python train.py --norm_eps=1e-06 --learning_rate=0.00912 --lr_mult_down=0.7 --schedule="wsd" --decay_fraction=0.517
MLP neurons of a small language model. Each row is named by its layer, matrix (gate and up: input weights) and neuron, and shows model dimensions 256-383. Each number is 500 + 50 x the weight over its row's rms, rounded and kept within 0 to 999. Numbers have three digits each. A neuron's up and down rows have the sign that makes its largest values positive.
A block is one neuron, or neurons of one layer that tend to fire together. After each block is what it responds to, as a language model described it from the Wikipedia text at the highest values.

L9.gate141:484536554488519564537522468455539482503506567505489551492515485385459484458447578519472470439536474514484465606506463513525500562504488607464493478511464488582482493484538522511435577567410558531557494477556409473491578426566525509506468546468522527495487472451509514507612491498486436480474542484465659435493487480517489410560563494504585445608389483508518447459385448513501564395541
L9.up141:603559442499503551455591461553555455580520585538476535538556462523563448587458579525508545501547551536494461468519436506475429451474637395538544504509580471598437432547512477550488515524408552468550517514467496470461539470556521487524516532436464528434454585438485519523487395480415389411474493476482468474546514520429546495478468466578396460496493563498462462495472475447485475523475
L9.gate656:583417376460440448472574387439511553490542454520449611563550562456534453473398504469509547477464508504414541453412454471584467560425448482444523541449538528538482512557520525596466604465507474476528440530443531433553472532506523527546571594425431429526544553503405521516516418519505537553473481551517410407515542435532527489466444508523539508539493455478467537525588483419529543474521
L9.up656:476408527508461535584549474483370496577413436530463508403454532465514417504458478467504511484431434474474549422389510555515594443573498453529544521546575592591477411473548528537546476508428479530523536509407501566569496563486567525608431493500529490512441513550510541566559448502494455572427539489493564477498489573447538539458456531494480480544483513422553513458488496495424476526474
L9.gate804:439527520500612429519486603431524510490508477473528497455453500534494528481472461479462491466445536420564481629505567529455481436490625459462538512435504523586561420527448475485485539567459478514497474574462564469492511536535469446522581495536518483549439477542555496473585502561422557474492465527495530552505480486531638493487556476534525504539468558537518480531506543472531553564537
L9.up804:536465480462508519493515495513526519491415432459432551531450450435441515430516467425488501453487553514473576579611600517581491532500625444456419496424562451535459468421497504496546491584527439484491405499513425517564497527467522640551541520501513418468462532478577555484533510545518559458536428577490468484516584436568527485506528471568467473487543493518542502533590443593564521516448
L9.gate832:467533428546526520436485421520507455506462521502438523507396537562449495519504474475449530431561498506545542472425523571494536392468639467486494507467553413465487552453508455434593506552545517457483522515575517436623399528474470529650450492517487544548542558492480505511418374518511434538424483473525556466483588599427490504481450435451510453456508446432501522496471440516500549516448
L9.up832:515449525498473490491419500462393552532518432408451507520438533546539505537508501492465475394507411457549532396469467587534524449529629510523512498522507530491411477488597390467515546458496475482537505558519491507495479504549499503469426496478509444388511615530577484431503451489539474549437446543436566492467548437430394553476499586462440542516491492544524428376600479452492503517536
Responds to: Words preceding "as"

L9.gate210:465428512468522597535574437480441569473456463480512462524542438474509493493366408544461513523484588463520492588520504534506470570455464471425410561414581489511545497453544507476534495456485454541558446495536406544509437404510465480545513615606421469418430512436506524457459538440500507586518487459590484571438519437447562525521437406544522585456513475579528455467493511519510402510455
L9.up210:460517471462428526517659429518492574479538483425494388586523568458485427487478427553487474422459393449557417494523513527512489484568499450480510607482532469497504455410515389518519485495570488514538483446549473476465467545556455429556458539524538528452464463478513520470458544545409488592572537536546490507530593403423420443519479427530508523414504455551430539628488560456509431565444
L9.gate334:570484470573537526555448420449421574454557546436502453424432492485524468565553545501619567485534472475508518504424418514463453518491523522582523516412474526517440565411425521538526513474496535383464566484603572409471450506529506476591566592593666494445592431459516525453471520567466482538445528460552526463521398554567440517461544522515483486455533474560505499582518507485480492548470
L9.up334:492444448485570546607438434470327518470507528503579519454479502536448560510463544467483457453448565561470444528536524492572527500498558457500472414475482500432606477482538533547501569560512530525455534517535502526549478490494544472512389541562488556530532493477490455505683563457372487450506494582504556526505463537487443467484485471520480443539435458463394487558424571570418470419423
L9.gate549:547517420514440573429543439386410458563561499521553445515570570416471490560409449583606522537492492548549484521470480504532469542556468514569418524544456535492537559471425502436476545457471381392548508472501484543592563572527497507583516522516512565440473495572493528576555483456398481543523582479414537478530580499512592518488626550576556537490489457511525479505468465480529594530498
L9.up549:456537456563587493554495503441479493554455486435520505508617459536507473543503464488554493535462455585523504535501566570479518485538600434439419509515463518464517516462540485522473489457602532537409435519420573406455608592496411571498592489550546412476505522503488581545507431501475406497496495410603526573512425467478478529542538466552527506521550494570538489470476497521551536491533
L9.gate834:602485514605560492553560370477494456530451537498541466458471485580510423480521504453545562602572546509522568502520509531461486471523515451518444583460510402577491526485622462515487502453496470491454450503562492441472537475484512497518505520568570441459545545410467638547476526532448447480579401548535524522371450426484601488493496486445429494445574523452557477495528479460465468491448
L9.up834:550437498590486437469585434487481448509469442440508469512510603481485464516518420513558532434544448563433446571490414414472447492511434422552500505425435488511543524551552539443466489438459594589436527482596468429522475485521410546540516583514502502548409603582423423500440472515451452529561423479492464511511423480458482458528491483493560497503460471539449432541491629490498552507496
Responds to: Predicate noun-phrase onset

L10.gate107:554499443475554525473491488589412478484474386566477507487423482566455498440475494469486506519495511437545457412425424447567475520532489459512527469569487591547541511488512434509450520489634550491498497557505571512464425446444483517474441545514443453538530495527497468517465554590554470421540585414423460419453493493490496481475546464559546507415440431543601474532418513428430521543502
L10.up107:595494453505461461514435503535431491492546537497466413528494446443648489559474516575456528442474406572463423562488485539394451484574558571524520492401495424586512438457550517533584440472501523552506466498573381487495490548501461573457563550488518476582557393444483480544523517393539494515526547568483554540437522512458496382546452527548534493472534548494501505537551526539440540443521
L10.gate278:437407507610552456493571437498498354434494482528603544444461456397470523484460541507599557543497443467510491532554546415516520530537474526487551587424586535509526448478480556391453553549512490398541450535496461495555440458537575568559496570494559475565405495529434518553497484482437551613543566433508522438511466553563443492476490560427513494505435463555557560423486481523493505488507
L10.up278:509541597423541537539453520485465467515515472498440405493472497528494517544426399510450448575529516407365498483533494534532527509517560449548546562617481546484498401586588488500514479500442500504500467616515470466468585521446570407449492552421514525454461484465435562476569527531439519539492455471499534509494479400555527480560485556507563471580545512516529520451462475493600509508580
L10.gate310:440446390469483497477527477518552480539568419550558437493543426494479484469441520574542535637490487516547580501486481523407511534547504501399531483426516500503473541482593455611458531499492460461481559440579599501567456630568579510536524584546582460478566518508483522472473575509508471521520505475503441472426427463447544470456551546519450512547558414540640485458464553522568520477438
L10.up310:557601588446467484546460531536455427493483486413450466475459474507493479550443478491574491565521445468513509504540478464496519592404591539545538490463474423537461564546567583543544481523537510484430440464455463473529450531506526478490412615511539527522452518513468477462516512421405505450544503510521561502594477479484480475490456641482473465555414538497459451537540559444576513631458
L10.gate479:486431453481500464489427440507481477495516472505432439516504512473572510509494479496538433487422532455553531494493442486490544480643477564451403530449544506536555493452620507468502578568457474449584470489488441461469521463514548595471386545532445543468500442481518479465415477460530542425422402498375488559572494558452502594478460521550436549494452600552641470474429449551500484471484
L10.up479:434554416586472526508505567440360430610464539485381425588497498561416527515538460483486511434481486418438562538527485504509515532455537521522532509529477496393465444420538528535476474460482486507533622479444525407466497517384368510472496434535550461502488481493538543471578543444451475539462502524535461512449501522495573468471505559557460525543502470455523513477463432452528491476502
L10.gate634:557502487458499485562533506557511472490617523565435407502452513411538513439504502516487497470589566453453429548532571460531508629549507432443493521466446395517507415469512618447502465491519535524502506540517570492496555478561429512521453599461560431515489428495496439561479611493518453562457413516532557496517540422480550493535464546467533412542581490575587580499491511418447509534487
L10.up634:482491484564482475556522444526476550533461466537434614587519516555518583537497557546582326505417476541511496452517520555504643502480455469447513509459471536594445534461480540503496550472368500565549501478450464477507457528517448511522569499566504498504459534471549543440552408463552490521471540478575535444519526441469570502549595460529474447595564584550509494440565488542485555513496
L10.gate823:473529399496631540511393535585518554502510515571510455540486439485542474579446505469462494541464521472474550456578511549466524479533457491451461458404425428442409478427534501508514533471495554495559543511503530470553499598489475495542519449542520444542540488536421492425513477477518455390499483463496470565508516552503564467508480463494575434412433485398615486577478533408537518502571
L10.up823:480521492535617566492484549463442580506504552530480537424512510509438423514556465490497479462523504392428553464480463489514533507468575435435557570456467465454457424624513550502502485616487508494483504476488498633584607555459477508564508458552424389575460524532491452485526478456573466476496452562544440457447522539377524516360534584497539431501508491553571501511452547482464486502611
L10.gate875:527426523559412585455506540518457484451529402541558497450558473565505519466558624532458451467454547482384451546422464495560451450475575531436481540527453427450511536492557462562497489493548419411487517593607571435579546526416489538470466575575458503512518555583514461590438475532488564501478498467494522544509502474536511553563478482569480491477531466492566541430416559499504515488645
L10.up875:543494535490437453427488424483473443551480534553528535419555462482446470466487431474488468519546521531459547509431453525505569602493563451449541488491544508480558543435436533448479488505473401533525503559516543485497463408493479543530450472535464488502483500525517442561458521476462485503589535474515535447472385554416544563409369517490563528485449586449539522484400535438553484520448
L10.gate990:436479496437542463487448506476525517507512434526429456580428486493433531403528561519544540511511490498489514510577560563528563448479523486522499506489548518516520467507536612533537592412494427514421535488502576529547404538482483541468473532500565591610536443520432455453522482555602423441550466455593539634454496500465463569557529541514486528550507503521420558509473480465427518558406
L10.up990:514501534611473478478459479630536478567598566537509506445406518538492460598394400529453396562528496507429496428541465630571584533568558463511535458467515441456435464523465429467480483486490508569478501584552480525461508475511539521426473442514527523519463554495531532411522558403528489507489541578416497456516545571516548562485423470520556516526499504546569504536508455572617504601540
Responds to: Prepositions linking to objects

L9.gate5:461516492442462442473544575553492596481484490521482488367503555459498464579551404445545533448587554519454424511441473508497523547477543467427513416535488526543451551581556552594447584429483501521537567492529536501515490483500495437490548551555440474485585501509574521620496424478423538534467435455540477576486416447478554499502448541423508509515504479492472589533558486436528464505588
L9.up5:443534519529437575411465506562497446559547536498522552526443481471549383527392471444395500582467531532493447503462537527507511491543514501611452546456523399474517510442391506448438536595512490507525517517566544534576503539495572439675575429535447578431519494467509563517444457413533478482437502486512485478468538429607474534581422424516498456482540490504491545490569448501462469538478
L9.gate407:607586454571552453460515524484547546492455442563510500399535502512541461573497582485535551459511546542592563597474517465526487480445486474445592554547429513527556481458442535453505577482604473420443512507496503476495585515498462464529649487469435592460465484463480530485590465488412436526580529396543444516576458433562479469532501465489439455602482521458518518551516485493518412458550
L9.up407:521419480478490476440572471516474539537530474469505415496496524519479306509456476536447420485557531471460507509437437523358581499497452540400591530582425520549440440490471528516483532439577548425551496455444529547496521476498558434451510529590453577449560535462461523547579494446557549475575592457510631523546494560458487510392439453545569464494488472463453492487423433560469468395413
L9.gate642:466546539528518452476456557473515406603597497468537458490442534525629409550508473474511516540580552533567489516482571524407487523512513516415555485672455575551552483503429562480542527447408564502549591476509518579494496494499505509522377470496458482495571429432510481627528470431492582482535465520518573520531500440542375495446526516453534517412421567577472477455433535462468561524410
L9.up642:521492548535516441504476502470521463488512532528605502498571538497410469506503543545467500497534475567507500417389534435523475361451533543426515462477499546475566541512519458555464617543542514540464571504553543542484462513600452400546509511513495481429633461456435456453422486482515568540474522430497449580479463485541459541476428621441518496426466544517489468512461505532505521497487
L9.gate880:539548479526610568477485491466529512510498524379550523515496531473498463491459529432615512530500445393514432516541483505490472602424519545544566481542492576490384488530540468531519410437544565560518442477545575493368488488469485474459487458490550517475479574481547461488525558478484510540551504416509459507496459508533527495538542574571403519545506592423501488480395505485425445514535
L9.up880:580512561512588490472480433487531524515440518478607503500466417565512504514526515588549533510510508538519516477441405482615500575434458556458560517522431411412545534541567447478596484481421517604567474505468510521540494520522495469543522543457413467457533479451413517541482516474497454449550462540463526529525425500385514531539405508485523587492515530434414580488484499489500517533522
Responds to: Inside fixed compound expressions

L6.gate685:445453425420580541467533460517562385524527528538399461600472584539532507474433490447475510453551572501524451531454550576466388479454396536465485532484566580428503507480550549440559447548430465529454531568527490476532546456481438419468518527487599605569451565510419583423511540543549444479470512490394542477518556587540448493524445478449455520467487518475547416497527504499493564488495
L6.up685:456563425519486614530574491420530505506488527465449486475454436445474442530423479548421456434442517564501580619521510470496469534469461487589513629453588586511549573490492455532501452477511520504485503463504475523412485597496430602512491530508484452487494531506576361430595468530411438599526475488486466416449383576444555513464410413514465496572487468417524561406464450486550442403460
L6.gate840:629515501590475489512509491457489567552588474508458473485602462429445434464443471457440462545453527489467581460498480478483486529425542481503561496476458482627567543523606517447430514581545524521432370501553413528488523610507441487483560490578594562442437550449487507481577503600495474507549469564509458446503502499569475528564519580418508634568576560437553505510499516491489515560488
L6.up840:572575516556498598544480488458418421532539478552435441458480526587468489505469480480516569512476509515521532508508513545512480590412481521444486445448506516465472439525621597485511488517592522519478446538477506449456468484551599467450615494532556523530479490415442509431475493587456486509541471525540444467473494420504456551452473528513455494455491503551577468503448437541468440436308
Responds to: Uniqueness/ordinal determiners

L10.gate214:506478454544497496469503544551412537592534559413545468498508555412591451505451474477550433617478376546503458528502537584533545527456467548493496512500547555522533542538458545598518597453445427538478435506498464506380535612516464520451476506502620492489457644531433513449508535537484506515454453456442401553485454478500531514499543523451535471498484544497519532480521541601554584488427
L10.up214:457592513617442410554609461533513494531457541419503474583449540425466413448481518514407510412568481525531445505450554530456611442477519588463558525474522484392437452525447568565547485537582490526506454431446588519447460575562411530496517473518495442450493497433397550526518490483480487389479414468406458539522512534537528514515514509545495475513583471487492456586425477569481391485481
L10.gate235:412612528561510435510555504456570547476577495562411516529541436474399406561552518518422595482435432419494502400583536557519501455495532512492416594484499432559474504536531532456494489555473462500464494466529490445569551548497499570519431540502504458473560416490505543484509529561451514480521489483488492451517524523521538507432491453460495537419558480441478500527481563551491387509538
L10.up235:450500484527558486564441562532482467420440555445431505595578558528444459569530401517327536495401502555555525369544531520477505477503539535552497452579408443503504492494481504425481519508467465491438531473486438536430479595353467505441487450462421476532569508463481498437504589484534527452522526441403457513498557436504550511479463485506599426433429455486539417433489442578479550462510
L10.gate259:566508532473549570452570499473509510496507572467448542556500518558544481449499500519548538593512567582446471551472551514568524446535475462639443621623577501586502482480516492410543430506522466506498580541488452556619487542541471495490587561478589478461431485541466436431572515551454444407454508510511412426557524538501541495460538462444552567492586523495456495565502436527545588524441
L10.up259:521410495567487413522585521607522596610568478592407547506544513530482516509465568534593509576553479572494614497503521470545562438571563575490516487566493546508458434543591486465460495533531489489372511510411571541464512469435514504451522468549465499502472461483400511503450615595534474482446524503613514449424514454396559527543522487510507462489506510458465552473490421534530620446462
L10.gate353:509619469564479614354439565581502622509531528498520516475439462397564515540513447508496499451524470460535545581535482512529551483528598408463448461561537486444404497521503454534538547495464388462414602489540508503515526594513517514517560521527521438522502461501461519520523607550443547488515481508495477420433511408447480482510451505456553502507502508479449467485563491530516526469451
L10.up353:418567508490517445487457502500466440500557529493488551527476450455526509518483414542468534497401494457548480550593543497494526550564461438472533474571479546515475477514443569514491529519541406570408506475584527571518427491467556519506492562422476478437401504482410483567573505520415534608545494451524442495446464486437482454474530422438571464468532477524548446445471437608560464536534
L10.gate426:525529495482429446411497517378532490531477494468532457573509621588508493527505493433457557399449490443599509490542517471449456580446338610447498573452499467450556530522479582611540502532504412458440522514457423549525504568534404549535574516497570450458529511476546541516592543490572490520514431412461537531408496537528422433468554529569458482502454431432552473473518481476506507432316
L10.up426:464572455413565511458413444488560554512431493454415517560587480542563432497551425450487513498465403576486554621474532525525470589545554503448446417521445496507466568427517578506511567539390449425555497581474542568555509466496503515474510490493511508414583495439535525493606561515443517487566494448570417494549530360586490498417512521586457534403359485440445487492563526475452543488421
L10.gate491:469636433374469446453490462499539519430473482544517520533570495541463457515486499520535517520456548444600448438521517510530452546512562510465451455443569571405462471494561548523456491441495471570375477508429450621516510467517518487518625470524556441517492475529495515505523514533508401511545471441523485532536506646413481430468494441511507465456601570554540606444482484435399536487428
L10.up491:473512590520482502468579583499533488543536499495365494545423433584577500490559464540418472488412537482538394480545489331536521485523426511525458546415509560547488540463540516516578464510498492600492434573455579559489439500463472571439524411519578503462506417507598418521521547515469484575469520573471466431429488536510554536534488513433565474478472509550449511515459524432452453537562
L10.gate508:469494476578530456429548522539496478511474464557515530388502448514653474451480350506478525463551468470503582499590519512489537540557442517397411458549501378488585615473535497454444592468570583500491527584479509572437514517439497545581554558526572526548486572567496402465515465556504479488413420430492501553452450484512387477515449546446558433444445501455464548522447526516566438559503
L10.up508:486524461444481452483471514555487576551497561509498461444511518412555563489467477568547476577467491505428482457519557447568527401425548574476449531505538426461534570440556578445519543544525514503519585427507491631510479537393571355439460458531475535525569488508530464463468475465637468507490534482490547510546548493324481564350389508473443425477425519557522581533488485545483412446494
L10.gate638:490506538483475545492555472528463516505509471449481431419485558458585477401480486437441469509412568426594515533426606521546500468454495511463550516523469534520543538533404609491569464527594591512520519527544458459545566439546493453421523527554518517481556430511468499466433565511503588554475551522442471505571534485452567500480454415439435518477410492542491520433520504410465558473488
L10.up638:525527422580501452487563457448478482360455490476468578456536428412493485426465463542560552501500526500494424514473539540486425625491496548539483486511474509562497470502474514492505487464426452502484566453467495469546501449517422510530528530486520511498515490554425538606443553512399465526472527461396472428496491544487513475512567482457371433511553428575558458417416503463511560555440
Responds to: Separator before numeric value

L6.gate267:505484556526497442419491455503479455469463550485516494447476527476698472430539493499507541444518576534489513514465457535559506532435517551475461459537499483494494438558530481387440540488474421558496467559434547546586443484486471475482504511560598496510516435462398424534445492421484516457476408503521486460528481473538529487448556511381415552453453566378480474468578634519551513551476
L6.up267:427404533485441496454572518494505566536492470486454518505532498583523439505475399514459475472607552465506525508391571539565516537526592586560528552532400485530422559598517456453628558505472635542455513501404440510549499526509596545457530517597405530483526503442484593581493515529476536583433404526475452498462528524480508515477503481468515527536537556469459457408370564561471579454541
L6.gate389:481532529574557570494518542413565501484606508466421441574526409501546432533492505477561516551511569563612481546547607570554489534539480538527443491589509508488429533481510475477550502435478472412528497492535560453507464515483519597518538508561463479492442531474507518503483480518501373436512453536508512582491521566446514470542454476450619448463610542518454500521542522466537557543541
L6.up389:540474495561474471459537496481540521533511468516532477534604502524494550467475507483478654570523520436474570485468484491473465489525507552472520562525523461518477459500464486471479570436553457450572515503488524615600498519462533489495509450510500393509508503539514548495553556443420470469531480523457453456518599505474339537470559501521487564570519484456522478583530618481569523549516
Responds to: Formulaic middle tokens

L6.gate252:454457459480473547537418494536463493536551450503471519507532513605569518425412479506466478497484545488462538538446449445538559445508525526397401417513483443586448489498468455636549442504452572468516485506456469489533578559502505466429485485451474461553478542495422438545506517517562458476535530496511582398448647421557594455450474517471500505417468541564495491480509528489538454516485
L6.up252:469578513488447511485432452534502536446428506544551545593499475539529494529518493431520585512455543386468535544500426512537365517479486538469401420573562466455580582439571454520458566512466524516481455382518505462528495422546473445520443430619457495541550520477524405447546469459568590485466432507413469422472516511498437552486540507555440463547414553515553391523577527476549452489399
L6.gate530:509567517508515511395487490483488515510519477560583517550440484550478497507479519510554452458465557420480499597537471469506416492532504475510383513543502478449411477565509556530559557476484560485459523490386479529413483455371496469496437457563451516525494504478599399593523411452586399437592416534412554447441512520576506440575498483481543508434408575555394494592539527426489523509605
L6.up530:567495458483491620534517433522565458390435552577542451571454462591478578611487457487486465487523492367465521511492499529516446489558528503597487503500490572541453571469508485500538516462489555446517540454490458456473422529547538504517489531486504442627528429487511402542450500506508556440494489535508486440450531521550541529520469489566502534501442568478422542478522520520517503615466
Responds to: Spatial/directional prepositions

L10.gate38:430600471501507543534478507489526580484460556465527555536441512510499465570545515422468475557458536532467473643602432543527440467443512469517478546502538624494438433456482488437458528400464481453511501456462454558486526474485450488484477547557430457495519475499628542520462576469456622521576501486504411530534551450517511504456432558577474484406538487534509458565525327457474418610542
L10.up38:489525418487412618396515567408518467622498531568430588490459449534444500493610502505519453583512447460515445593545535434520501521492496444459418635478550568551510470481516541478565459471535534451535488453410451587492514487527384542521503507490428498495529499603603500544449516448476581525508534486488455513470501498441510522509457453417494466367416502491541425430539493473494408478528
L10.gate167:515489552586596563481472461556485577519447501395455490478453502552576452553497452524500484464559515596534375470507445506429431499587490444489452459445453467569576487550462465459517553508494499494546518466464481412576497461408406460571452479472481473508529445519473601529517442524395547511497475524425535559482575584526519369521478428512515470441389457562460467508448512571517450479548
L10.up167:551524491497566470553526456531584493511501502531562422434448504518565559571407459491507522465463389487454456503471451566432495546461485597494532575529601493485382566536478466478462469441495422568489461460507545543461471600512513633491519516390500478526431542463565530426504583463566565533574402382616444484520403540522561475506443493425523456453482540450359400562440597491462436421516
L10.gate175:582568539510510509506479518482571442487418464533530430520500530456472518525588547545496496517531515468547445427512493529505545487479494514540436538522444411451528456527441485604507559383463403439496562412528491394501566464462429394460557430488496544499437495464523564482633481511419436486530443463485573478534478531505458447506441543435638466485409601510421416502434550438488558501430
L10.up175:506496417482437496524511374503542605495482507410487589490490448575582437519494507490581564554492458602504452458555491440492577518557416437503460551488529515502571558463456579419470499524562545528597458487466518551551489461446404480531519531520519455599605537525509479468561544461513455538624508429567561480534514517539608576449475491507531427510478496517474499453543527537484578472509
L10.gate396:520493516538606543523459529499418465508447564538603499462536545474507430421506490473456411394531509533587491552478495532574554576538535558501549442489456521421450523511402503531532419462568488419586418589504532529465454488480464533494522565509480510453492647567518542537601491540486447479430506491522533419510500546509472457582415438524525565436479486487539542574500460467523521511501
L10.up396:539520623422419483525481491499538486600529439481486484501498523479478342429421425489384583434569409548457490590516497544569568488439514498485473476468447508548509437512466528516425481464546517534469543517372451464507508497524502537528552517457514473495558554534484413534492574515466566499498433430498475420548541497442454469611488530621534564457393441530511506493630462442576522422488
L10.gate417:569524553522558537558493471586428517472466486548549419479559514529475536519503453474509514530443543595472507598543492574407510547576559471469540468552452454474575552493468575402487502472482501485465444535516451602495474568528539558489514508449529583499489595496518591556573558533475497458456507420523469438561505538611595529466455515543530557475449442535446442441484554480459535485458
L10.up417:550539491477499455469422476600375468591523549483498475553520562550462477450425504517464500495571414478527480598489509562567478544569547393492488558547543454442516539491450515557443498542426511505466414553417546529515505472465479418548457540564509505535394472505553599569570507486392576526508483507431480432477501461477519639575469518515532490495479483557524374510466444472528461519502
L10.gate421:507598443459548566572532483549480419445457509373483442471527539409493541536535587597433535578464419549591524500527481507533450524409525492430528490481530454452509498392519430451625472510570515515553551507486435487451449504558423484573506531503480374437411618576524495468512503508492465461539549461527437457560480530493534569533487475489447539425506435472500453499425495495545397466473
L10.up421:543558518536576568471543431474519476597497478408484446433558469420391505495487437600515504535441461528528399446531432562523456545546495442520497528521447571460487551503495438464530487460509494488615504468488455490459494554535535552501520598602490462487530454545475546570593577476442504436512566485494528551402514550504459455449456468508591451472550478491411508475451516535432519490517
L10.gate676:525478469487537601445411614490495547502526493546492405486572508501499479477501474475478441487518513528435435502517514511413515489417470461446419429631452526428525468561473517617509435509572545443478538501493421462453507480505493562511615495504377493582457594579509460515475608474572554482529516386438396436467504514476468491573442558534515548427498512491482438602600536500404468500563
L10.up676:508571563556528454513525639494508456562502557569526531529371523455528509417462396621488495505465410572512532540376568545579547535511548415454476436600408551500547525407567475476486484433499548585553542522448502497494437452468423629477497480496449432562393494477560492422545473537457585452593496549445578533497505547519404374582509499421532477528380519545509446537494485494572469563587
L10.gate727:475447514500518584463513508417590581472429596497482457504537522455420518539498480497505506567521419502455492539500526418539507572455474463585497556503426562529478498455465584439596480557536523456497448563483474557433414464461405500462544547533520546499496455511558524536524605429457567511539461494537404572500571537525461566547390467518537453408509507427544444474533602504481520510495
L10.up727:442486469558578512479561541475622523561507559436588484501536449583554431542491456407475499415549611467448477564507497491489532496572463578532452587537426485558475465531487627498454495519528552453424497543476492537477426542483467533420564454616546587437451468524452487586483462473483486468492498527515413332498467550520547464555426457522510467522558481577549485555494518539526440543480
Responds to: Rank-phrase opener after "one of"